config = dict(
    num_hidden_layers=9,
    hidden_size=768,
    num_attention_heads=6,
    num_key_value_heads=6,
    head_dim=128,
    intermediate_size=2688,
    vocab_size=16384,
    hidden_act='tanh_gelu',
    norm='layernorm',
    norm_place='pre',
    norm_eps=1e-06,
    positions='rope',
    rope_theta=100000.0,
    rope_fraction=1.0,
    qk_norm=False,
    attn_scale=0.0884,
    bias='all',
    tie_word_embeddings=True,
    parallel_block=False,
    init='normal',
    init_std_qkv=0.021,
    init_std_o=0.021,
    init_std_up=0.021,
    init_std_down=0.021,
    optimizer='adamw',
    learning_rate=0.000504,
    lr_mult_up=0.965,
    beta1=0.9,
    beta2=0.99,
    lr_head=0.00502,
    warmup_steps=335,
    schedule='wsd',
    decay_fraction=0.916,
    decay_shape='sqrt',
    final_lr_fraction=0.0,
    batch_tokens=65536,
    max_seq_len=512,
    doc_mask=True,
    z_loss=1e-05,
    train_tokens=965800000,
    max_steps=14737,
    dataset='wikipedia_en',
)
MLP neurons of a small language model. Each row is named by its layer, matrix (down: output weights) and neuron, and shows model dimensions 384-479. Each number is 500 + 40 x the weight over its row's rms, rounded and kept within 0 to 999. Numbers have three digits each.
A block is one neuron, or neurons of one layer that tend to fire together. After each block is what it responds to, as a language model described it from the Wikipedia text at the highest values.

L3.down86:535501477473567577485572516472460555487460457417448485487442497584404580491539522502496499549464507516483480529510458490513483460487465509512472507479511484468505439508581547485503473499571505484472545409503475573511495529470551506540616485505542531495442520543558475486494574445529505502
L3.down737:511523515512458551548502516509569433454503499567548550505495424477469518535523481535603523453484542519568467472483445491432530508466478480456577551399480533499482552428530514540543492587492506543401490538464507440533444566517453408484472466542461448584449501521536542509473551500513490489
L3.down1229:496521472526474517501552490488493548495460557514463545405382485505543480430536492532540484428610532517555450538550512552467486429449447507463556499503423481433546485488443489554549475505508572500470446477488555536479556524609505522471510437549443518467551513515426481533503488520480442470
L3.down2399:482540538498530518505481489508451449538516552530513495502496552528501521488492454531532505506424477483494517507487484475463535523465468576487503504475452441555491587508479561444491546500498528533524506509479518523494538491404525476433456494509479578520538485499485549493475558495502461503
Responds to: Indefinite article "an"

L2.down111:541511589533547465503576478486489518508509437511494514502497471472473492507500452507472491446479592499462473552474450526496490435536467562550466579482524455371466531490577514411486492432532541492547508459500539487512466496447584469454478576562488494452532477509484559486507468504500481529
L2.down144:533498402576461446509478540515523484511498514485555464466539483470527480523458468512510511538502506505522480511579583453487533525494565448489527495485441530503485447540458534517485454443513535575512546555479534487503496521486480499483462483494509457468473552496505545501520460493470525516
L2.down715:592477500479403470569483507580517447488468491513484538450475537557432448501438507542432501493477439493457517463500544541518482470456466502538420417438555530530521512443423519457538570431474541425518492520498555490466504482529435516473585515542493437496495524544489561544477425502459504571
L2.down1319:506496495534477489545499540579467509504480489448552550486551530452511583510467460489524486531495502522487524538466554490387474520467476574550503429492452561462540475478458445554443503462527445537521471495573450465532425584420541554534512460462581551468485466488534548477404531451434459518
L2.down1433:533471501422517585498475522486477495538443525472554512542485558459458499492491534423450531478500496471473544501486435501533578478546482452513502564520468485412467529478514521500506516484450563485453514428514549508537523526456483526556508459514445535537520460514514492524500464511570529516
L2.down2132:592478494525508506508477507523524420449527516484526523474489472536426440538553462549542495505402486495496575521448495493453490452415443448513493569498460532574433500519498474508528492449481510499483479439515439499507493460480524519533506512495441452499565483493517506558487557484452494457
L2.down2410:541552488503468513532498514474505518511412496498596493456480454457537483529489511413478503524523519525504518493477497531492439477434450498498496547499499502517478537548437428537505451444459423542438475578490501445508471472418484516515525478482415491465517519512493554461437424463514491479
L2.down2432:548517512529542534520504530497497595461538439480462533393474548510501539468501543561533485577525513497546545584443507451487454470508540489441502533499529554481442502464426507430470489492537501549478470540493527531511516520561576501521485514512478487522433528574480484433502490566559426438
Responds to: Verbs taking objects

L6.down1231:550542472523464535462499535461529505445474531553555519412573446497502490476539486509578609516499529488486494481485481453479417525441517460519556467483462413522438524485574523499436499560500520499456486531562527502538524472403511509425568500494547457481555607523544490517472521487521502478
L6.down2411:566479451461464550558476440562460522434464485505502489502494512494411491506509460532514513517454440452499582515515536449460477509447445573432559495444462516492453456408495456511499458438526575477531507496554543489505510444445459512448574450465575531534498518479546470480463517463442520482
Responds to: Article "an" token

L3.down27:495492529468482511524496466480487515484537440524508454528534514502474510583516459495529484501527478479476444560502545484479528538533494463546508451452473482402527465510537537535494483477486507559490490494546531610408471478426466589512495516451469483478587449466512570491478500459531478460
L3.down634:584550523488448491497489499510522440459559469546482459469531472468478491559501468425488469500517514457509468478521486529471493533464466552520514553477501512475580505514492558487456501468554526566520485554601500529496525544566484426589497587561530467478480484478515602479510434471487486504
L3.down879:574597497470476472517504480531520449568475499516545477566508526490468503522525537504452517552472522546455460511499582430510517532447462530511482488488421512445461512522439527500530539440437517508514532521536480511491466459481481583481515501481472482549392500562465506512518508477453465435
L3.down2118:566498543511530499466505535530555474485556462528468553488464523501508495492516494560490514551440521488475526529550511514467502550544518522462511497546470517451485526551498520492499494468481473501446497453542510519491560490523483456475481523445519489474503505504525475546477425518514518498
Responds to: Causal/enabling verbs

L6.down965:519548529477472534507525481509474501429459478508476506525487459560492406539492522463522507484496566432548531463478502423445448481401450574562505485521560516523453594453543549483453433534518548492516455484458513509444518577524544438551457535550451518484599493495495568520496500545474509505
L6.down1598:514468529478525438514479491467432527487466487521524542440473506431511499531597502496519511540510488442463465492535516462470556564501455501519528451507575550520468555505475519520472539462474515440436466549559479417469536504492552471501456472506464453501498496520471450513467544486485506509
Responds to: Complement-taking verbs

L6.down2403:498484514539489461546536550500441495441505520563451557518489454554493483514527493502479510506506515486489426521580525577548559517531540487452512538529501466554454548488527494458487532547518517568566522482564553483481469501497551465510532417491508482481451489521586516459559493491551457467
L6.down2674:554474477472565437535491516525476434477461496421438504539446446477484542474459579511505535466491567496459490508496463560495485482490519482460497526466485561498473475469498525459517424528507554513522502616554512530532516552515475560521531554449480506527463463533409557536464573439556468540
Responds to: Abstract noun endings

L2.down7:479574536463472510509457546515451449511518535518485456520532602478455494517476530504496450492490482489529543495497545571472520425495540525476501565541557502464525539510537476501474462533509501506491543482423426475469415514524539529547501533550536550507535468483520502471530526507530484461
L2.down894:481499495523486471444507534498547511507462478461571478508492507493518496432495460572525494407571501509483526482471395548580478462479530465542451565519374555548474455434544539521519420528426514581467532467482562502474510440570451478469469512493436483526545532510545531519494510550494521498
L2.down975:512507514511423529470483503525485464540521564499482459497483467455515457443542487438486503437495531435435508385539465478535508512480494486547430550497499527520552542498529490450491408400475494505516518427531452515517477548482463491484506478513415508504493550492589516553581529499451451525
L2.down1114:409507535509438471502535510458537466526479529499573440561469574594623536476458551459525475553427536544523481546473446513536482428532581621521451518553513519442431498543498538457511519567479459510517551479457531545504433429512533490593548516519486516552491475483461496489502483488572522474
L2.down1189:482547418509435550443497542527491517487480481494513498449511486581454500505434491549455505474491477561508538585500401460545493491555486573447486522505472520490463553489459499526539499495553457473480531499531547457481553434521525486492461510529473539428461416493457474576481469537542484481
L2.down1346:503521478538464528481515453518513531482460571502492564439430498469509479545433477475538489451467456527506466573528410553541448494501462481456476526457521469476535478493567448496531516503508575509500482529506496548563503533588490468536483544534453561506475520471517550484481510441494451506
L2.down1553:499518524488565530499453571413478479551479504503534545458497557477548493498400543505512432447539506500491552478554489568515502432476526564468468504523489487499404460516526465502483542453512516520526517518538452499444487429510546479532550538496495475515525567548514549463408534471505486523
L2.down1973:543492552531456492543500556512563498548499536457503551455521443486556482513516443504545516479491515513504538507511443532494473509485451517506502487551523438545461481576578481513473568592450536486432563435522526492450484555514510501574517559549449533483491566443500523468549446483522419531
Responds to: Article an, years, compass words

L2.down224:533530445519441438562531454501505605543505441480466646511472552539471505523472487569537465463541513511521545390526479553521449431465505537523503548494459515492481505513600558553491547539576536516574521464543432486602480503488468556563528441473463443525469506476539453488511475488454603499
L2.down493:432491452521505536452491400484473440459495553489558492454476518512576531484528467515447526491462428654492474502482467515523550500475531432506557533564519517496590503471485453535481459487527449503486487549484496495544473515495472482505497479482483552475466445568502537584461520515546421507
L2.down773:498497507443487534469541480484545536430452582459518485523432500532557526471505488537554481495466559497534505506416449441477516521434560409528470551484492556552481506567393533533519493445493564512506469484445510466483517513473435463441450564502465461541530509508516543482524446544499446593
L2.down1025:512428524544496519514437543497468447512546460556523451473359566505518455492518424388560478418488500463489497461467553520606470512455486448478456467483438534574441453596514500491484528478538504541463532574573533478438496449520519561474567447454462553535446464479476498524476540498488525557
L2.down1039:458476575528458468514485496502542487515476402501464499474514546489497531521469500538493457416605526466487522538526535463447536523434554459540552492449497528555492487564472489466555458470457471535519524488477537501524532440475417478522520580460457460597455567479516493504480497480506516452
L2.down2068:449494584473595433490509464414568521456558517528497443533504557502493504478587483520558474504511484501453514575412494513499459469527503470517531588531496492462498523478483483515479503453517548507421542549513620455541525549528428459508466551551442451503474464518529530500461483484456478570
L2.down2415:516515475470496534506549471482556534498476495482568534490520513472535530496548473529522460496459470500531544470509525468556439499572509561492544523507496524475457524536527544478467555479467486500565495504501620477502539539534441588540503541451494477477465533503507490472532510475413565583
L2.down2571:474494488516528456460477590530457436443485439536528472435520511531491506479551533433514578460547510448506471434517485614498546465455470564565526571521536477507486487514520493477506503500531484476443546548523521515483442473476549485472613477492518519486537504552487548515474505485502605423
Responds to: Word-initial M fragment

L2.down619:463450490544524476488509595508401413521470460474586452486490446441500497477576539495588441489499509497523482489466558490505469535547472469480479503518536534536518532572417383507548534491533533512531524613566530454486511534534492457450499494498483521473514359546476436420559508431473557522
L2.down1079:507546415493523542440493520468546537511451546451535509499507492492534477508469533504487509503527527480573510517505509452435510508492514496529447541487530568489559575562545446516467500478521564425480458573539454486531501545534506434465482530494515498530467537517543489490537445528489469494
L2.down1531:423501513557448592518518561504460513443457478463612488435528489503506434494478482507517492530539512449512489526535527419497517489438501423518489520458500511512558471486495424430530546478474532487546528501546480465548514411461530470497443467564433463398496469521465463462502477453461576492
L2.down1790:499537510458510556507489518466557569490492520454547462372566414449520375462505485501510480487485589436451496574513569503465478422529487460478475571516430505520467427504544469492491532559494491528442478540539516448582542515425454522479480535559505546511500512519457509428498478468566546510
L2.down2282:434512495479476579500548505528485480494491473409554494511501411510486503573447529518543474498585546542529516552527517511465522487449503496544464521493559494548482549507473493385457503472384525542573511442525528478518444495468482507543485470498396452479493569576483518483507446496515513487
L2.down2438:557517464481525470522458507548513510507573511402556514431501486550580498448518523577498521478513482507537562462459531501537524469494567522495506513477459495500488527431521475478506562502519438483539474526498441495522428463531476489505422487579428514488473519520463505481550514484434467521
L2.down2447:482468492475498575458600593537555444553476505518447510451431475513538450529522513445495480529544468504514481514532555449536456527463427476516508532521431440457433510530460428524583510516478519548497496487414490466498470502544454464541535499550504512530522512544532524559541519497482450413
L2.down2517:482516470515496437467467607527541516515474491477576533477579522500481572519510523473489520498486509453487541495486575527513536501483477502471530563418523468506540466538459529511431527461392504545570460545592471539530489389473502480547486480509471530494566477561455521445552541518505467491
Responds to: Abstract noun endings

L3.down98:546524530545516503464547533514529555482511474541495404484467487528538488583453461496515508536479474555548563521517582561475557491510483495466523479510495538474516462551488522455581469534529508439509517484550501513429522484492522488529527469512532524513503436480539466486520502558528454437
L3.down1362:512539478471444535471536433485478522495447513439533475483463462433459432484557526537528463499447415437450574486490548502440553521509522431524505537391540553471556532496408475425498424511478498567536536501541511492414433523455519444538554493491481531545517538454574471528478468551472457535
L3.down1616:487503450416518556490463502460574480513505566575425497486525526449487507470522518578493524521488524491492515580500499500495546474417477553523501481549465579448519534517470519439516428548541492498556514506514486496495537476584523510489575508554457537536487461466488475505499434534397485541
L3.down2418:552525447499483495432537513530556476504519494517457484473440434511528520541506557480589480534437542532433434550465538487536505486504509435557451497532494502434423518542446458455538504470499527497455538566515506498449483547527426558507492530465465438535512468531572494515517510529446475487
Responds to: Main verb after subject